config.yaml
head_dim: 64
vocab_size: 11033
hidden_act: "tanh_gelu"
norm_eps: 1e-05
tie_word_embeddings: true
init_std_down: 0.00593
optimizer: "adam_variant"
weight_decay: 0.42
max_grad_norm: 1.0
final_lr_fraction: 0.0
MLP neurons of a small language model. Each row is named by its layer, matrix (down: output weights) and neuron, and shows model dimensions 0-127. Each number is 128 + 24 x the weight over its row's rms, rounded and kept within 0 to 255.
A block is one neuron, or neurons of one layer that tend to fire together. After each block is what it responds to, as a language model described it from the Wikipedia text at the highest values.

L3.down497 [147  77 109 123  55 132 152  95  83 136  90 120 127 153 137 158 171 126 127 114 122 191 125 138  97 125 108 126 136 166 106 133 155 142 147 151 137 118 133 164 149 157 138 154  94 136 108 180 141  94 146 111 129 126 156 149 116 110 120 161 118  95  91 124 113  99 144 111 117  76 100 109 116 129  81 103 132  93 134 147  91 144 136 146 134  93 115 142 137 137 141 119 101 174 111 117 129 152 109 141 125 147 149 160 119 140 117 126 146 163 111 114 104 122 127 158  83 136 147 141 127 106 112 139 177 174 147 145]
Description: Predictable continuation tokens. Mostly " the" right after a preposition or open parenthesis (in the, (the holders)), plus mid-word pieces (sk-y, spont-ane-ous), "20" years and table dashes.

L5.down203 [129 132 124 173 114 150 111 108 119 149 127 146  88 103 168 155 103 131  88 120  91 121  95 111 120 157  96 102 133 170 160 112 145 118 112 139 165 147 120 158 147 169 143 199 139 114 120 135 111 121  95 156 110 133 114 120  99 102  95 129 121 103 112  87 146  84  89 118 106  91 130 126 102 118 114  99 113 118 183 189 155 160 152 138 128 111 133 111 116 115 140 105  89 106 119 163 164 146 129 113 137 126 108 104 112 106  99 110 126 104 146 141  99 117 120 100 105 135 143 152 148 162 149 106 127 101 125 177]
L5.down402 [127 153 166 143 117  92 144 130 149 112 163 144 139  70 116 110 148  70 127 107 127 112 122 101 146  90  91 148 138 129 197 166 131 115 104 108 149 107  99 157 143 140 148 141 129 119 156  98 132 160 129 149 156 116 134 143 131 164 140 156 117 172 105 160  95 139 123 152 130 118 150 113 129 107 186 135 101 150 161 150 114 128  97 135 122  94 146 128 170 139 133 100 159 130 101 108 140 107 139  83 151 176 133 127 144 128 135  72  94 160 136 151 153 125 141 127 119 139 146 139 142 132  69 117 123 133 149 126]
L5.down940 [122 122 142 123 166  86 106 112 116 152 128 142 143 158 136 165 141 139 117 126 114  97 113  71 158 163 148 116 128 126 139 133 116 107 118  81 125 100 106 148 174 146 129 131 123 125 111  79 116 111 141 130 136 111 121 138 139 153 133 138 118 132 103 136 101 150 115 120 121 105 178 153 101 135 163 120 124 128 120 147  99 188 127 127 127 154 130 117 190  99 151 123 173 141 139 127 142 117 137  78 143 144 124 152 119 144 140  88 168  98 115 169 103 140 137 132 130 133 135 125 103 132 130 111 141 116 133  44]
L5.down981 [155  94  74  97 145 110 137 110 128 165 157  97 144 138 111 121 133 127 153 109  97 121 133 143 123 127  96 139 126 112 144 111 135 176 158  86 126 156 134 180 153  89 131 122 134 142 125 133 116 143 133 139 135 133 124 150 141 121 123 104 114 119 160 136 121 136 137 118  96 107 120 107 102 115 111 137 161 136 142 172 137 150 105 137 132  94 123 166 132 164 124 143 130 133 132 156 137 161 141 102 109 160 124 116 127 128 159  80 147 179 132 125  83 129 107  84 141 100 128 160 142 155 105  64 162 140 177 124]
Description: Year ending digits. The last two digits of a four-digit year split after the century prefix 19, 20 or 18, as in 2012, 1989, 1889.

L2.down173 [134  80  85 116 104  90 155 119  87 103 104 152 133 113 132 155 127 162 122 109 131 104 129 128 123 145 100 156 124 128  96 158 121 102 128 157 155 179 133 164 106 123 138 162 114 165 124 119 104 134 112 100 141 130 131 163 139 115  99 126 103 127  91 101 119 131 124 121 118 138 123 101 137 161  91 119 132  90 126 148 101 138  98 151 144 142 113 134 126 103 168  78  87 131 114  94 135 184 116 109 140 118 122 105 122 122 135 132 100 144 135  96 106 134 142 123 147 197 180 170 141 121 122 105 145 154 148 163]
L2.down483 [119 100 116 100 101  83 187 142 103 113 115 125 135 152 116 151 151 141 111 133 132 161 131 124 118 142 125 151 145 131 104 142 110 137 157 122 156 167 148 188 150 158  85 134  88 143 122 148 140 134 104 101 101 107 172 156 130 106 132 139 144 119  87  61 104 101 153 127 108 136  97 106 160 144 118 118  90  79 103 165 120 153 123 124 112 127 150 131 114 115 161 109  86 110 110  96 105 149 104 130 153 136 117 144 122 161 111 143 103 119 137 126 104 138 184 137 124 166 182 146 136 112 152 132 146 151 145 140]
L2.down553 [133  84  94 116 112 103 158 157  92 123  85 137 125 129 142 147 145 156 121 113 135 142  95 108 136 142 114 156 148 130  65 114 113 134 109 121 130 153 173 183 130 162 101 133  74 142 105 157 150 122 124 128 121 110 163 169 153 126 111 127 136 101  98 107 117 128 122 138  98 184  95  97 143 143 129 121 139 101 130 157 114  88 125 151 117 144 125 129 108 155 144  98  93 122 109 111 128 156  99 131 140 143 141 127 112 141 126 140  95 142 116 113  91 156 193 155 165 164 163 157 135 107 175 112 127 127 132  94]
L2.down643 [118  74 108 101 101 122 139 116 105  92 110 116 154 111 103 142 142 145  76 104 151 121 116 116 103  99 115 130 144 103  83 160 116 158 148 102 140 164 139 176 132 105 142 155  91 135 136 159 133 135 120 120 114  61 166 158 140 130 110 135 134 121 130 120 112 109 138 104 105 137 102 130 109 155  85 138 146  81  97 139 117 130  88 130 122 119 106 119  92 132 135 146 107 145 103 127 114 136  88  90 117 149 138 120 119 128 126 175  91 104 128 120  90 141 149 141 163 173 174 167 147 134 136 140 140 149 112  94]
L2.down709 [143 124  71 151 107 118 176 122 110 139  78 119 118 173 116 131 130 140 107 146 144 149 128 145 122 149 102 141 120 121 121 144 155 140 161 110 118 154 139 185 129 123 106 108 102 128 151 142 138 100 124 153 102  64 131 139 114 130 124 121 163 142  95  97  90 110 146  93 157 126  81 105 127 135 115 147 154  84  90 144  86 142  99 161 120 134  88 122 107 139 149 126 107 147 112 125 124 159 104 133 146 147 121 147 117 160 132 145 123 102  93 116  84 134 132 166 104 145 150 155 176 126 157 125 116 132 128 117]
L2.down779 [116 113  72 125 103  91 177 135 106 119  79 118 130 136 114 131 127 154 116 135 153 137 116 103 121 114 107 130 146  98  73 135 118 148 132  89 126 165 113 148 138 139  73 102  58 125 143 142 117 108  85 131 140 103 134 148 141 118 137 127 156 126  52 124  62  85 149  94 139 166  70 116 128 141  85 135 137  60  61 135  86 114 155 142 116 106 120 111 122 111 170 113 125 142 107 138 117 129 109 148 114 127  96 100 130 147  80 143 128  86  97 118 109 129 165 151 145 171 141 179 154 102 153 143 136 143 140 122]
L2.down869 [155 105  56 146 129  99 148 123 108 144 105 101 143 142 150 156 114 123 136 182 144 135 137 114  90 151 122 111  73 106  83 151 119 103 147  76 138 160 140 142 127 158 116 140  67 149 137 130 159 131  82 155 112 119 131 162 114 121 135 139 138 137  90  95 118 115 146 163 145 121 103 117 134 179 132 151 183 106  98 110 113 146 106 125 121 125 126 108 120 162 151 118 121 108 155 128 150 132 107 122  97 131 143 108 132 131 129 151 116 151  92  90 128 126 156 120 109 132 150 168 156 111 177 113 145 170 125 122]
L2.down885 [130 111  89 124 116  86 153 142  95 101  66 125 134 147 120 130 141 152  95 120 121 163  96 109 106 137 143 131 134 116 101 139 114 122 143 122 167 166 132 146 163 173  89 119 101 180  82 122 128 109 140 100 105  83 145 169 132 109 130 118 134 111  81  83 134 119 138 111 115 125 119 137 141 148  87 101 141  50  97 174 142 111 111 152 130 112 144 145  78 145 145 107  94 156 114  94 130 164 104 122 125 132 137 137 119 163 119 172 106 104 118 163  93 149 191 145 117 143 148 155 133 119 169  97 152 146 136 107]
L2.down916 [108 101  98 130  84 130 153 132  67 118  78  91 125 126 147 139 144 152 128 140 152 145  95 109 113 145 117 130 174 105 108 156 135 102 127  85 142 160 159 158 141 145 102 128  77 144 155 165 167 110  73 121  97 114 164 158 150 125 125 130 141 117  97 118 104 120 125 127 136 141 108  94 136 129  98 121 163  73 145 160 103 146 136 160 134 138 126 122 107 158 159  90 102 151 102 109 107 188 120 127 147 165 105 141 111 136 119 172 103 133 103 106 110 150 141 106 126 133 177 129 146 105 149 132 113 145 125 126]
L2.down919 [118  95  72 109 101 102 142 118  78 150 100 115 115 147 114 158 132 134  72 108 122 106  96 132 130 127 143 154 137  91  94 163 159 146 164 119 144 173 168 146 130 147 108 125  71 157 131 142 139 125 133 112 118 103 150 165 167 111 118 136 172 119 142 118  99 125 125 123 166 106  89  91 134 136 122 133 147  69 136 128 106 136 114 190 144 110 125 119 123 101 159  89  89 139 145 106 145 165  92  94 127 145 141 120 154 137 114 147  98 114 132  98 127 147 161 168 110 149 195 116 154 116 114 127 109 162 136 142]
L2.down966 [ 96 102  69 112 111  95 189 113  78 106  71 150 156 117 136 127 162 146 106 146 127 151 120 162 131 151  89 138 143 139 117 116 144 108 153 110 121 148 179 152 163 145 116 168  87 150 127 135 162 120 128 149 112  85 158 155 127 107 102 123 117 143  87 105  99 109 125 115 123 125 107  81 130 133  94 131 134  75 146 114 107  92 138 169 133 130 114  96 125 140 187  99 111 143 122 121 115 186 115 137 113 109 152 120 155 154 112 132  90 166  90 105  99 137 133 134  99 137 164 162 144 107 173 116 100 142 147 125]
L2.down1327 [144 118  89 133 131  74 144 113  86 111 107 119 130 126 129 164 138 157 111 144 132 148 106 120 115 144 116 164 138  92  97 179  90 135 163 126 166 164 139 170 157 128 107 126  98 122 154 157 166  98 104 139 114 116 155 119 141 131 137 152 140 129 106 119 110 136 152  90 123 142  79 108 161 143 103 124 150  81 102 165 120 127 105 121 147 149 131 123 113  98 173 117 124 144 112 108 127 150 115 115 114 135 159 128 118 155 115 162 117 103 103 121  95 128 133 111 127 144 177 143 135 119 161 108 170 142 155 116]
L2.down1427 [121 121 112 107 112  89 158 118  98 100  50 133 131 126 125 137 177 162 100 118 134 148 106 124 103 142 131 134 158 105  85 151 102 116 149 104 154 158 158 164 152 130 125 146  63 154 128 167 145 125 114 113 100 117 114 168 144 102 104 109 123  95  74 122 116 116 149 103 129 131 113 104 113 120  89 123 136  74 129 135 107 109 134 175 111 133 144 122  97 120 153 105 106 150 108 118 116 148 130 117 141 134 132 142 132 128 121 152 103 134  82 122  99 157 140 128 145 163 149 149 123  98 149 135 140 143 148 123]
L2.down1430 [107  66  76 120  79 100 147  92  79 113  91  89 140 120 138 156 132 118  95 135 147 163 115 110 104 155 121 160 134 122  96 134 119 142 132 140 141 168 172 142 145 145 103 143  92 161 108 160 109  73 117 109 144 129 154 162 175 112 115 136 145 128 106 108 151 116 157  98 136 154 109  86 161 183 109 106 138  92 114 152 129 117 103 134 128 124 116 137 112 135 151  74 117 141 105 134 110 168 117 121 115 116 128 128 145 143 113 150 110 142 113 113  90 147 154 132 116 137 178 147 156 127 167 117 151 174 140 148]
L2.down1466 [146 111 109 113 121  90 133 113  92 126  99 130 177 117 117 149 135 155  79 137 137 121 134 160 110 161  71 107 110 133  98 161 129 114 162 105 156 137 142 170 159 128 118 125 116  91 151 143 147 106 164 135 125 110 150 137 145 109 128 115 116 105 112  99 115 136 138 124 146 142 122  99 165 139 106  83 160  48 114 152 107 129 118 170 106 122 125 185 102 137 155 123  98 140 122 129 145 134  77 137 137 148 172 130 127 158  99 129  80 123 101 130 126 155 140 117 133 158 141 182 144 118 170 119 152 120 181 128]
L2.down1480 [ 79 173 109 118 107 158 140 116  83 139 121  80  98 121 114 163  97 145 132 137 150 109 100 103 120 126  92 121 111 112  64 166 142 121 131 104 143 153 132 148  87 101 126 126 130 150 146 159 120 111 135 130 144 115 140 143 111 143 146  98 122  91 125 142 135  69 131 124 124 144 103  99 147 139 125 129 130  92 136 120 158 131 121 106 127 170 128 144 115 122 134  72 137 186 128 113 129 132 117 128 126 142 132 144 114 150 118 146 160 120 137 124 135 155 121 120 147 151 146 147 121 105 172 113 147 142 147 117]
Description: Year digits and -al endings. Two-digit number pieces, mostly year halves after 19 or 20 (20|26, 19|25) plus dates and counts, and -al adjective endings (Industrial, legal, later|al).

L3.down542 [146 130 146 126  93 100 120 166 135 170 142 146 152 130 162 139 109 129 130 118 114 116 104  96 135 111 134 102 126 133 142 108 114 143 118 145 127 140 125 159 109  89 192 135 152 144 149 152 124 123 108 112 102 177  95 150 145 148 114 134 144 165 105 148 124 136  72 130 106 138 103 137 121 150 128 115 133 158 114 109 150 139 145  97 129 128 132  72 130 132 158 127 131  86 158 125  89 141 133 111 138 153 108  92 153 144 135  90 122 118 128 158 147 151 123 132 166 135 148 128 132 155 141  99 109 140 149 129]
Description: Year's final digits. The last two digits of a four-digit year split as 19 or 20 plus a second token, in dated narrative, e.g. 20|09, 19|44, 16|74.

L5.down193 [146 125 154 124 151 112 127 146  98 129 116 160 130 128 160 150 152 105 134 176 124  94 161 134 137 124 163 131 154 142 165 160 133  69 128 132  98 118 113 159 138 106 123 119 129 156 143 134 133 134 146 115 156 142 142 122 113 148 119  97 149 107 150 139 107 121 137 150 111 156 160 156 126  97 120 134 126 158 152 110 123 143 120 135 172 136 140 119 140 137 167 111 117 110 108 157  97 123 148 122 122 131 109 119 106 105 123  72 138 168 112 116 126 142 158 155 144  66 134 171 129 133  98 140  99 131 130 137]
L5.down619 [113 125 121 130 158 105 104 160  83 156  72 124 127 158 140 147 161 137 133 186 140 121 144 165 112 129 169 138 147 135 177 160 138 127 125 129 124 126 118 108 131 137 123 153 147 113 102 112 125 129  96 135  57 173 113 147 106 114 111 121 142  78 126 161 154  84 100 105 112 132 132 142 130 138 123 137 132 116 154 137  89 100 142 190 162 138 121 111 138 145 121 122 115 121 143  89 111  95 152 152 115  80 164 115 114 115 121 121 138 124  48 136 127 113 128 155 120  81 153 144 151 130 118 121 116 153 141 183]
L5.down778 [130 173 176 138 157 115 123 171 155 144  85 166 162 102 108  90  93 119 158 113 137 129 143 151 132 179 139 138 118 110 156 107 161 108 135 111 118 135  93 114 123 136 127 120 137 101 106  89 135 156  77 140  89 148 167 160 103 115  91 103 117  94 143 148  97 152 112 130 135 146 137 155 119 121 113 132 139 136 138 143 129 125 126 141 154 107 147 104 122 118 110  94 138 128 139 110 172 105 146 113 151 128 131 156 122 104  89 150 114 107  91 117 162 115 129  81 153 103 143 126 145 166 150 139  89 154 119 106]
L5.down1274 [118 163 162 134 137 132  68 164  91 119 142 105 140 124 144 143 133 114 108 135 145  71 157 120 183 117 126 112 131 105 135 149 158 117 124 139 121 123 141 123 106 127 148 144 142 130 140 122 157 110 162 144  44 107  86 106 108 117 158 123 161 115 164 152 137 147 124 115 101 131 139 140 136  83 105 122 100 117 136 156 122 158 102 131 136 158 137 116 137 125 156 138 118 111  93 112 144 136 117 148 122 116 139 133 114 120 125 131 133  91  68 131 162 106 123 184 147 122 131 135 128 145 126 122 115 172 120 179]
Description: Compound hyphens, pre-number spaces. Fires on hyphens inside compound words (easy-going, low-income, Non-linear) and on the space just before an upcoming number (in 1975, 6–4).

L2.down2 [ 97 155 115 104 170 119 118 107 116 127  98 106 156 132 152 125 169 112 112 124 138 175 117 133 147 140  92 138 112 111 138 148  93 130 155 108  87 143 134 159 152 122 139 143 140 121 155 149 115 126  90  94 119 110 136 107 151 151 157 135 101 129 101 156 142 133 106 115 132 175 145 112  85 108 126  46  99 143 158  97 119 102 125  76 129 118 167  88 167 156 104 118 145 111 130 137 132 122 103 168 116 127 137 136 103 105 114 152 131 128 135 122 124 159 154  82 105 120 132 114 153 100 130 112 103 124 130 111]
L2.down57 [126 131  88  96 140  86 136 134 160  92 108 144 137  91 132 167 142 104 123 114 162 159 154 117 156 142 140 137 168  88 127  94  89 143 131 166 102 137 151 144 126 122 122 134 131 130 147 122 152 147 132  68 126 125  97 175 152 168 118 120 126 154 111 128 158 125  82 127 105 115 134 112 137 160 127 120  98 165  99  96 119  82  97 135 127 166 120 143 113 129 157 172  94  86 177  99 113 114 129 142  99 114 130 131 151 128 150 154 105 109 118 137 141 147 142 158 109 119 150 144 154 133 118 167  69 142 125 127]
L2.down98 [127 136 107 133 123 111 151  88 109 143  77  89 130 131 147 134 160 109  94 128 130 147 124 143 137 150 159 119 124  87 127 139 120 132 144 125 160 170 105 154 148 134 124 177 119 123 108 133 138 113 116 139  99 104 142 145 135 159 154 128 164 108 146 118 109 125 134 157 128  85 111 137 149 155 124 126 175 109 106 127 151 150 158 198 135 153 142 147 136 153 164 119 141 130  95 145 126 138 144 106 134 125 146 159 134 136 124 139  87 147 128 136 114 148 139  79 112 129 166 148 111 132 123 109 144 153 115 158]
L2.down113 [102 131 136 110 141 144 134 123  92 119 130 130 125 132 130 205 164 148 137 101 135 137  99 144 123 133 104 110 114  99 123 148  92 159 111 102 138 170 125 124 117 124 131 145 120 168 114 148 127 113 113 110  72  87 149 125 169 160 124 125 159 114 100 131 128 129 163  90 107 161 125  97  93 154 105 126 156  58  62 112  72 132 157 156 131 126 114 106 115 159 139 138 103 118 118 117 117 125  94 142  95 158 103 121 172 139  81 160 113 152 105 112 128 149 124 127 104 122 186 161 152 140 141 167  97 143 170 136]
L2.down311 [133  71 123 144 144 147 127 137 164 148  89 125 134 144 131 130 129 134 113  89 157 135  95 112 162 141 125 114 137  85 149 128 107 135 119 141 159 135 161 131 128 122 175 118 103 148 130 150 104 145 134 123 109 126 183 103 130 121 148 111 128  68 105 100 118 120 140 125 141 149  83 148 119 172 129 101 140 125  75 139 108 109 131 127 166 125 118 124 132 146 124 131  37 127 102 121 122 163 122 145 128 160 104 141 106 155 149 127  91 109 142 109 156 125 133 155  91 158 165 143 133 118 137 112 138 108 169  98]
L2.down480 [104 171 112 107  98 112 159 104  66 139 100 102 125 168 143 147 132 128  96 143 180 124 111 148 161  99  62 137 114 125  84 145 158 125 157 115 161 192 115 141 117 125 126 104 128 149 126 146 119 146 134 109 190  93 108 131 102 132 143 141 117 119  86 118 132 121 121 135 111 129 136  84 117 155 144  92 161 121 114  95 165  98 146 146 134 133 105 144 134 116 134 139 130 118  98 165 160 131 115 146 103 141 144  99 111 164 145 143 108 130 122  79 147 180 142 165  76 132  86 160 122 124 146 130 157  90 155 117]
L2.down540 [118  89 153 147 129 158 119 110 137 155 130 156 125  88 121 107 125 130 144 149 118 169 123 131 142 100 147 129 140 140 135 162 123 121 148 130 114 101 121 128 124 106 108 177 117 127 113 126 140  99  91 103 152  91 144 139 142 131 175 138 110 102 114  98 150 141 161 142 111 156  94 115 130 126 124 102 112 152 164 150 137 126 109 129 156 131 176 123  58 128  89 135 128  99 128 131 160 127 115 172 115 137 123 126  96  88 127 136  89 115 137 153 139 107 123 137 115 119 101 109 160  89 127 165 155 133 121 146]
L2.down609 [124 117  95 130 166 164 120 107 131 147  89 142 129 125 172 137 133 114 122 155 122 154 143 102 108 118 127 165 166 136 148 173 120 131 111 136  95 112 126 145 149 114 141 135 150 135 139 103 138 132 154  95  93 118 143 146 141 132 143 149 118 117 101 135 149 132 175 146 104 132 111  90 118 152 170 107 143 167 190 112 114  85 116 127 154 144 136 100 107 142 133 126 125  64 146  88 135  89 149 141 103 129 133 152 139 120 129 126 123 122 122 121 126 132 161 166 111 100 107  83 162  96  62 170 121  97 122 122]
L2.down937 [ 84 144 121 168 115  84 159 139  87 147 137  80 144 178 130 174 101 170 130 165 172 155 134 129 146 133 110 135 123  96 104 133 117 139 163  94 145 174 118 127 145  94 140 163  96 156 109 143 141 127 116 115 139  95 139 113 136 120 142 107 130 104  71 149 133 106 105 111 134 132  96 113 162 169 128 136 129  48 146 140 132  97 124 152 100 153  85 126 136 147 158 120 119 144 159 155 129 137 129 132 106 105 129 133 106 133 129 153 108 143 113 124 121 123 155 129 132 132 172 167 135  95 139 118 199 124 134 127]
L2.down1047 [ 95  90 160 133 155  84 131 149 110 109 100  97 119 175 128 148  91 140 177 123 143 145 118 104  76 110 155 135 106 182 117 125 113 142 141 138 137 123 109  67 122 146 104 134 174 120 119 125  99 110 158 113 139 138 109 124  83 162 113  84 146 139  98 138 116 162 155 110 117 167 131 119 116 120 111 136 112 141  97 149 127 129 109  97 143 145 134 128 149 162 136 108 141 107 142 124 107 132 112 110 124  82 122 136 183 142  88 107 127 118 139 130 129 145 139 148 155 129 158 123 155 154  84 185 143 132 119 127]
L2.down1234 [ 87 131 163  75 132 156 112 116 120 154 129  90 148 138 122 154 151 155 132 126 155 133 124 133 122 131 127 157 138 112 104 148 143 159 124 139  88 176 136 108 124 144 140 135 120 148  88 124 123 167 139 126 167 105 171 104 140 154 141  83 122  59 117 146 114 105 148 133 111 162 122  85  78 113 123 117 165 154 195 110 111 115 123 124 104 129 110 159 120 125  99 183 113 102 173 161 113 136 122 115 141 162 156 112 134 158 137 133 152  91 129  86 128 150 140 111 161 131 113 159 123 133 114 146  94 125 143  82]
L2.down1429 [138 114 125  82 107 118 103 120 159 123 132 119  80  89 157 135 172 133 136 109 136 213 127 121  79 118 173 135 155 131 145 106 135 135 130 132 154 162 144 145 133 123 145 139 154 121 102 120  89  99 102 136 167 115 124 131 100 157 129 100 136 110 155 166 157 152 154 152 177 102 145  91 134 127 138 115 131 165  97  96 101 118 122  75 144 122 129 142 121 107 145 121 152 119 161 164 137 110 121 131 137 132 114 119 121 123 107 170 131 113 122 107 139 140 133 120  86 111 193 131 172 126  94 119 133 103 156 152]
L2.down1438 [141 124 121  88 118 124 146 113 121 153 110 146 144 117 127 108 142  85 130 171 156 170 117 129  92  63 125 147 167  89 161 112 130 109 111  95 144  89 138 104 131 149 129 134 164 148 145 104 125 137 134  88  84 156 128 160 136 159 142 119 142 123  72 154 128  96 115 133 129 127  95  99 148 136 144  92 111 148 109 174 112 121  70 123 151  99 151 126 134  99 153 152 135  72 111 108 163 116 104 164 126 133 131 143 132 102 141 162 117 168 130 148 158 109 151 100 144 126  78 127 166 119 124 156 114 158 137  97]
L2.down1483 [118 103 101 116 118 106 171 131  87 100  88 108 121 118 163 145 158 152 100 126 117 136 104 128 110 128 114 135 149 134  71 150 133 123 132 119 171 135 148 180 132 141 123 145  69 169 156 143 136 120 136 113  73 102 155 143 152 127 113 119 148 112  81  71  96 127 124  97 111 145  93 110 136 134 119 111 159  53 115 141 106 154 110 139 110 100 113 103 121 145 155 112 122 146 111 117 114 151  98 125 118 120 110 119 129 186 107 152 109 121 118  94  96 152 147 132 127 162 169 171 103 118 136 140 136 158 160 148]
L2.down1496 [164  96 165  67 145 107 109  91 144 153 122 149 128 114 135 132 131 122 117 140 116 174 110 142 102 101 159 160 150 103 170 118 143 140  94 106 115 157 105 125  84 111 146 125 136 160 142  58  76 134 134 114 152 157  99 123 151 153 121 150 156  85 141 112 120 137 137 117 125 117 102 110 130 142 156 115 143 131 121  99 115 118 100 116 144 132 170 151 138 148 105 163 158  86 129 133 123  99 116 106 109 152  80 101 106  84  96 139  91 121 165 125  98 121 136 147 105 140 133 116 161 122  70 141 144 115 137 147]
L2.down1533 [150  98 122 141 189  95 124 107 185 132 109 120 108 110 174 144 117 122 135 100 147 158 137  85 142 105 134 136  88 157 132 129 153  98 158 155 121 155  93 152 138  91 138 137 106 152 125  98 129 164 136 113 135 125 116 135 118 154 128 160 101  97 172 116 134 140 194 127 100 136 160 105 107 129 184 116 115 154 184 120  97 163 175  83 143 100 113 125  99 139 107 151 129 103 110 102 124 100  91 125 171 117 104 155 102 127 113 136 135 160 146 159 151 122 128 148  95 122 106 117 147 107 117 139 139  99 146 148]
Description: Hyphens in lists and names. Hyphens, mostly as bullet markers beginning list lines (- 2018 – …) or joining designations and names (S-II, E-2, Jean-Yves), plus mid-word name pieces.